python train.py --n_head=12 --vocab_size=8192 --activation="swiglu" --init="uniform" --optimizer="muon" --final_lr_fraction=0.0 --steps=9536
MLP neurons of a small language model. Each row is named by its layer, matrix (gate and up: input weights) and neuron, and shows model dimensions 448-703. Each number is 500 + 40 x the weight over its row's rms, rounded and kept within 0 to 999. Numbers have three digits each. A neuron's up and down rows have the sign that makes its largest values positive.
After each neuron's rows, "fires on" lists the tokens most often at its 100 highest values on Wikipedia text that the model never trained on.

L5.gate1602:499434502467552489486505500429521499472495531560489517511478528484519483491523509545422499483505493433553470532482532475456538555453402521558479508445517463501430443485544460490445495553526499469458565511492470473500462541533480516495459523570526475499440420488523469447499505469545497502414457539494488498511524511528434531521547555517501560504534523513594472484569429481481470493419510445568508563524478490467476504486493562474501528482568519473541428528463485559489503535517454482545486481558510479450467538464529479474470466528429515504528472535580439514493444475450476481518491456486492488556506498541500502576474514513502479452464408500506423496519557550482482519453491465476464519561491484518503480489544542534495471522537552419464548478546495504445457500541490
L5.up1602:522513440392518541490507475563516477485540502528486585501432455464579524573516441552454442594428505490498443524559511501542525545430512532516537548547478549557493497534483486468538449652502442549541492532541507545511537529509451553560518491472505415504537454469517456532581531533512433504543529479447469480454513514488513587496431508478504480487490514474545503474518476436456474491482496488467553470533471519560490528501513537570508448504449544477512486427394491564519416535508460532548532563524526569532506510478476504536474496526504596562460518578550455453520496419422504524486515528537583557448519475564516525597499550440522505503517529497587468560558456467398527482501450553481536512495470467410471465511439490468442465482449502525525449462523521504544439536545546
fires on: ","

L5.gate429:551521482506465494450454513513471453534516529499469457474468500443541466516527510545489552533519491538463414463544442450492542492489488498470515430521388519482444445486476540542537511553500543518460533445508520439519485478488505459484545571484503444487572446516475528479486520516538563519434455466531487507467572509472440513494481560545537495476475426504481511495449427415527463440484540512541505475511440410494478503483411465492467458452495507455467502545510482529477445461493515505441488494478474468473443425495512482448510556531479438499559505482542494480548524508516484503553474440584515421517465501477500524511471465478529533487414507480477525514468587540514522404508376473527553549538555533582512417505492527416527513487459503501476473531498495406471501501521447
L5.up429:528432478541525506491452424458502479494510483450477524478479512525540467491488461493449536525517498495495492523592499433550564458510448491518560452506479492505498485483497555526475510551480433488559442496519551530570423489529566614600555493448496557518506414507505475634479516522504600463481470498534503483388528522468496424525449493527510459595548497489499435504466498409460511479470571443502516483488536522557445537490446551493456535458486505512489502548492486471569509458512527551485462518487550478496527537473418498403517475499390471502535446507559526471562504419452531507515498478553494514540467492527574532560531555500512558476558477533450482527522533549504497506415460471478493543493484518494474463553433537511473442546464499513512463472435490466491484502504492
fires on: " in", ";", ","

L5.gate1593:468458483490461435407478479523463475564465574483498444512539426497503487492546542492486545502433536422478411502462510488466471526508533476520513498495530528435460466518483456453517481498505514484552562539519502521494524529494499537474501500498500455569495506485469482507503465556519501420474505491487429451599549516452455422519470470543504585550469497494505528510553489549533482503467525548491483493522445525448472554447514467507457460489510421519483587511487516503476574509561493503506480437488548473483508502474525541491464463457529548547468472535493572488479574485489502519487468447478466470472482516528526471526449464480496464441564483444485469511539532477482514468530531562496508525484525475603480468538453547463518481487484542436582455472454478518487534580550540
L5.up1593:444532466456471494476529458487496474559435537564526454441488520471521546516502484555491531568492537518449517499466482430497530470596501560543558517447529443536507498454510491406474517463537489508552488466508487487490503519546589508553454434557509442604422499534497535536485470429502522487467467540545429491479553466575449516489524421494524512515496430509501498500466499483509574529500462433548536539501532539557516504480438451577404489526509518472480438467470513503514472488456482586451485461536514458503434489518485523474518446517581538547414525526488477509509511508478516520488443453554518544462547538454460573550497538480565483505514505546572522477546529507495465458468502530573492476589530493529444504461449562498505470545479423535522542542555527483491518541546520
fires on: " the", " The", " ra", "s"

L5.gate310:466476478494473442535506468556508450482463473517542442558532482495574502527519514502486519505512541524446466516392495528479506569469485392522509537547456480517450578538472479498476488492478493464491433448478528521567408461526547445478502531517479489532500410414490455418487505536511491467564506519533449496544455525457452504539485505525570533450443507398510504486489506486453523462513463551569519520540448615446493492416483481520447503525475493484446432471451445544480534475517492507493512443538452519523516542498485605566497488485479494497481491509512442556509473559527577444496494437470495559594526538547508503503565507500528499446523482474543451488538455464368541473475435507476506510557486482554441483550496489540484472501527509562528478468440504543529495546459494
L5.up310:486453533498484501496517529550448461522488503464485497528585481549539527515426503550475476511564529524404511461509434468514572617502464506525406529526485546513560517517549534498464423556418485512489526464490532409490494525449503460408530485443524549533529507460415498490517458551548531563550462484511441538500455505495485512497484526439523479533445594460482491562491469529540501487515540582548435513449456553482495489507535474499534442544470474518546484437453506471459501448497551523499503481514505523508483479539513499487503521540494532515465536507498441492562563481485438486469436531455576493497431522512528475506499538471531528457480586439503533447530487474422475587486487584457461490486567450484550474521432498506495439496460515585522558467504496469531502449539539
fires on: ",", ")"

L5.gate1137:500448522507518527502541482442381540527485417458421454607499520577509603495488487512495557548465573494502517505504484504476474519514498435538498522518521540521506568494521522494429540488499436541479441471542540547444504492527504521526554517553429524533542479443494450537467566471482457512440521532488489552527524477485510508517477465406470464454452573559472516516537537574395488503474530413551536465588494505535552577456452518452509472473528481532504492484528500474517518531505489522466450505501490525503551560457513547511512511539471529498532500539493537504494501494611443477542515515515434508527528536512456494556532509478530536538497431518492442527495501490459546431515570548466548505516525541501453474493413485577492501569519562495459543525476484496420488538548548
L5.up1137:525476507533531544457512528509477483461504461510496603487502473500459491500427558539502547500542488494512441470537488466521565541463457514497469451567450580478549484539557428472564489562536507488443514532553434560525400520479562513488556463507447453516499447447572472489476540551540434491399519476529498522560502541467507535507415505479520438530522497544558507512466545562468507522578526461528434535532511487561515528546541525462541542515548558546484553489434386573549535547539466505487471508523422501454479498534434513555519559547547524557469458493526472505468540532526510501517489443440467412491505489628488526569497475514538458462478477506470491522518496502453453627521492425503412516468487462500472501545527495565506486541467453499541515458511498492458488511549483
fires on: ",", " and", ";", " but", " while"

L5.gate1522:487503489485552524462515502494495463500473526491481483547402561502481481503502506595404523549424410482467557458542461481493489510529553435522498512494454519501433500474476491496477431550499492543482493491520514597467520488500505495524552473459558471539510543540432481525510468465549502477485507526481533451411494454472514467485516488514526495571554484463455491452457419437555490503544501485412455548490546454506548543511545555462500553553491439588515493442476492458458520494535502509478511535442492475503512504582464408579473506469480517400515475457555411527546515509533532460508531526545455452477485451462494473466455412445489501408526545560505532539503498526475427477547485511510542505477514481460559488472496593455426462429487473523445542529486505529533436491534542
L5.up1522:403535403508538499574529487482537508571450486499341499508500479531540562468520576467498532499500540448429467467525506483480514545492477537533490505534488497516530473490502518559524552542493557449442520562532497511488522501512463551532492470500560477520494484509494525543467502510441529466538519471504492513446424497510498517447457432469532519522426496467499443528500515505453415518554485471436482442569564521433448449478524432417416502489529500523408449519463496530503523441468486522566523558441540486550573483553475546459547383440581540546448442459516599462592430466524475514511456542463450415508490541459519472473467493534467520493554503431471507478493495510523493512468441450604517525537502493428538475444501463457469513502466517486448508485514542455539523524588504
fires on: " did", " and", " do", " does", " could", " can"

L5.gate1122:512463457513489432491539470509456496545400565444430510466533526479499508512509455517444426445524528482496532446488494441458416450545504492548512518485408575436442505569454504506458476507468623509480545531501463511461560492510498533537464475496543559498474461503454478469450460475531493495463606493456525475528471494538522593520482492557520556591453495509463490444486529514496499557475432418431475484525470446534487547461456498541495503502506491488479460552506474570524482440449456519461565559437442463429463512564450505374463501525479452433461466464493525521521467477565439523493448538511550493457464491507494538460481479499428418413488507514556449490423530484506505519417435476446500465499516460480476567495502550501511482460559426455490512461535511494410504509451560
L5.up1122:419461488489508457486480560476570439521505540504479506582481537551556418476518575518488470486481471546480486522506439491552514560470519499470452423513491515522467455518472498516474509518544572543538516555484589512516537471498476531533534449501494489473519491487552582563459507515522543528459521556478450442473539532507488464527473505455497485498415503496517481430546507491481557487494440442564513468440569393473519441453520464496585407568447504513503508485463506507514503505538528529560506530487474529497478442520489457478431531525509474510500454543472529519492467472451492483519475470490506491494461548487474505452458485549496529523435445510479525453499515549526522484526540460447517519516509461544511452499516504459436600519476477477482526486533473566523496516489542
fires on: "-", ","

L5.gate1031:453424518523468421477473556463504559492480560537488496491497553476550522492549519542522524503498527481494503540468447566496525514461456473386526509505421474533512564552493494549513515460487467491496469507483512446497572526545507501441530521512522491498503477525463574547399470580523537411512507537489432495477465502545583503545505550500546525493455553415463513521538608441479515538533452510472448519471481532541451575532544488482540508478463508520503422437474504541495534524481499529563451500512448494575536572550531588494472529547548487585477486441448481529482493501517512550471525517473502477413488488513528589628485540535470482466504516530538534576521492524409477505408488538508500439558511551488536413472563423521490457488493528418427526541488547469525475498429579
L5.up1031:505479495537529552535480540461535450493468461504498526515503446499563423444524522512528517496533498486463433452614468511542512542469459408494450500566577516483476534586463421455531488484513513503533492504531617482489520474485570507496598468509480481504500555520501480531541528497534471477508532491498466462469520470494479494506454494595547380491474475505489529453524435472526502425491518436542441484491496489498460495482422503543594528456495518517517497450501532479482527479558420475499500494535515498518469492501448465422490478483511476472468453565507484493487417525531463485479521449506559475447426502557512515535479509482555486558502516449577554510522472511489464506445585510520497584550439485488565422498516567444520390534523504580427533499517521517503500476427492
fires on: ",", "\""

L5.gate1904:510519537484440497591488516498548540548498495513437411481528501586467513551505525538451521510491576520470413468451479563432509515497464498525439466482511441491479498543537567502433415581518586520495506567490505521558508490466475493510500459488481494450516522463481482480452538524554428481543559524505459517546541503547466503507503500434391449456484508522478485553468529422443519435508423477498541518523567516466522430517522506581487578518528511467443422528474500519467515520435462418455493540624523436477470557525566547516499485554474465528532541490527517484485470431558502511477460492509491474454511506577512484554555503473572481496506469439489505514482455411434500538480518457466437472547582415496476476489549568459417519501458455550541486442569546511549519481522493
L5.up1904:518445495420577508520536473483530570588486480501428464461486472474482526502500519549419413436468510522507442540476489492476464533492418494513483491468530474528539530464537576491458493559476567498557439440571573468462578557479471385479525488502514440460448432483404460541472512474510446476487533504491497494489577529530542489483515495526525518463468502513540517459527519463485576539520439481520415514532534493552466504394556535474492470524493522463455488470449530459442486508499484456492479506558545506486442554497515525490496462506466510527486600536439488480456459454602484530551536463540507522444471507577503536487514473548540509483487481544541452537475438470472541542431536458490454479431490528499458504497527571534479481487502501523551492457534561413471439483531497
fires on: ",", " and", " before", " after", " despite"

L5.gate312:446500584466567490472514509450543505524546486551450472525562473513560484551541504480508559583523595432456464502493409440547500572503530494571491453539393426549548527470523487538467445552496527521525520464499498519422476453504484547458460480470546484537473471473517504587455411494474505527509448528512469466481478480550488452527540471509475568518419493524469482423505427476481451469466504498514419540488514495443487467499511458503451494443478482519444435484495500477549517518490539362555540488576532529557435517441513482491542473499494503578552471502444548548505555448544509499504509494496520499536529493484554474500492540468497501487514529456490474486531556521493463494432567493471552523524521470515485525487453489492472457479517519493486555491552531514412446484477450
L5.up312:431521534493424465473502488573498495433513507499534492534516478495463480468484453482549488487590539498539476563528469410490487514494514475462475465550499472595531403569436511464438425476490503564628511535469565450491424493395456498461499448530543486471486431451407520488465470509530451617503520466511517498576470479530484471530543500490489543526486502468532465541547455449484450492485475532521513500527490502527527567478506530476539494491495512447552485485421563499540440516501497459485507470495501502501435524435514536467499399539568511529494445470451454537517480533523520555410462556427541474538545477491467490472541518498513427497529554464454531555488587499447472493487439511539462510563474517442569524468490483511551450554560462481499556486509544537532415490505543
fires on: ",", ":", " \"", "'"

L5.gate512:511506503496503478471559537516436493494481411467456422500404504479522551467571586474465482503534420536483484498460505536534454531529477500460498532495483522512610536476522551500509500576483464458441499510421516556495503552495507566558476460489526513505481510476564509512555541518472553521446518537528569483478478510474527496565464519484495505520480488496469495532515511495534551449386475558490440458575440514523449543540470451581495535491547430475502464500492528543435539505447486485523436554522416551540504494484470472475456577529537461427453501557446434488574579505511506504471517512502496462468471533466541556499441517529480481478463434490445482517528475527480479440509459461497503461567525486502503525497505464481445513464501440516448488441554539518453478547440423
L5.up512:462482485572535446412497417493463500594470440527496486528416533437566469502526550536522532565491486559485485499521522432544601509509572558522439486477434433505514523466506441521575472497546491465493463526565438547432526478584540504489477487505479496508478448582519510483498499484461604514426427465506515501547508473571471495430433534509533530445510547519503480508526496529512524569569512557510519564440499531495465480409512500533524531497467440501445454483502440488509503432497533560616534517450489518587486550497478530495467500515448495490464382466483496553534483463586520463466534510513503533492544506488537537497497398591471577455560521503567542506547473515475556536499528495539493517473520476491531458450566473449494560518446495427425500517570436472525468398477449
fires on: " may", " can", " could", " would", " does", "="

L5.gate1803:465484481500522556445531485571501521543459567540483470517582497490514501480500492424501491405436548476515467501501445511495490551472449500470577499550541444452512528472501485594433558526548545472548546499462420539479342505522496463469552553464505470490480435562452534471489513493473504496451486554506497433492544590390456469517525492511475513465523468485462474521525545503549525466473537532533550496516524462558414527543438487486479473446534488501555550527530570486499532515601487537549521489452496522516525448504464537534479477590486512497502488454477541513487522518468440501520551512436502501506450520565507545468430542509535488411536467522550449460553566533417509497565426532494455529427448519534517493460553540493513476518542514437472537486468496464429479555481501
L5.up1803:540507406493540508444537475492515481495454538473508468532490574439526462544504521471509465524433549485495475495499498532532495457539425535480528495446487477510526515401476525431468556499522444532447473401498531443444467560480513573489480505524479459551535421520435515496557569476489552598487540533469474490462515539490405498533514530514461504470557510471516496508475427378495469514420596489478500467475565497491473498445471448468520507510511475507447503585408546482539502409512533542457486492525442544474425470548503491412550564499498564448482497522491488490516499544506506492509415483475505507498500495511513487457526485559493490463516514523546460487542574477511520468486491462496468522493498481503452579527426506473502537480480508571499482551443515564534479558572501
fires on: " the", " The", "The"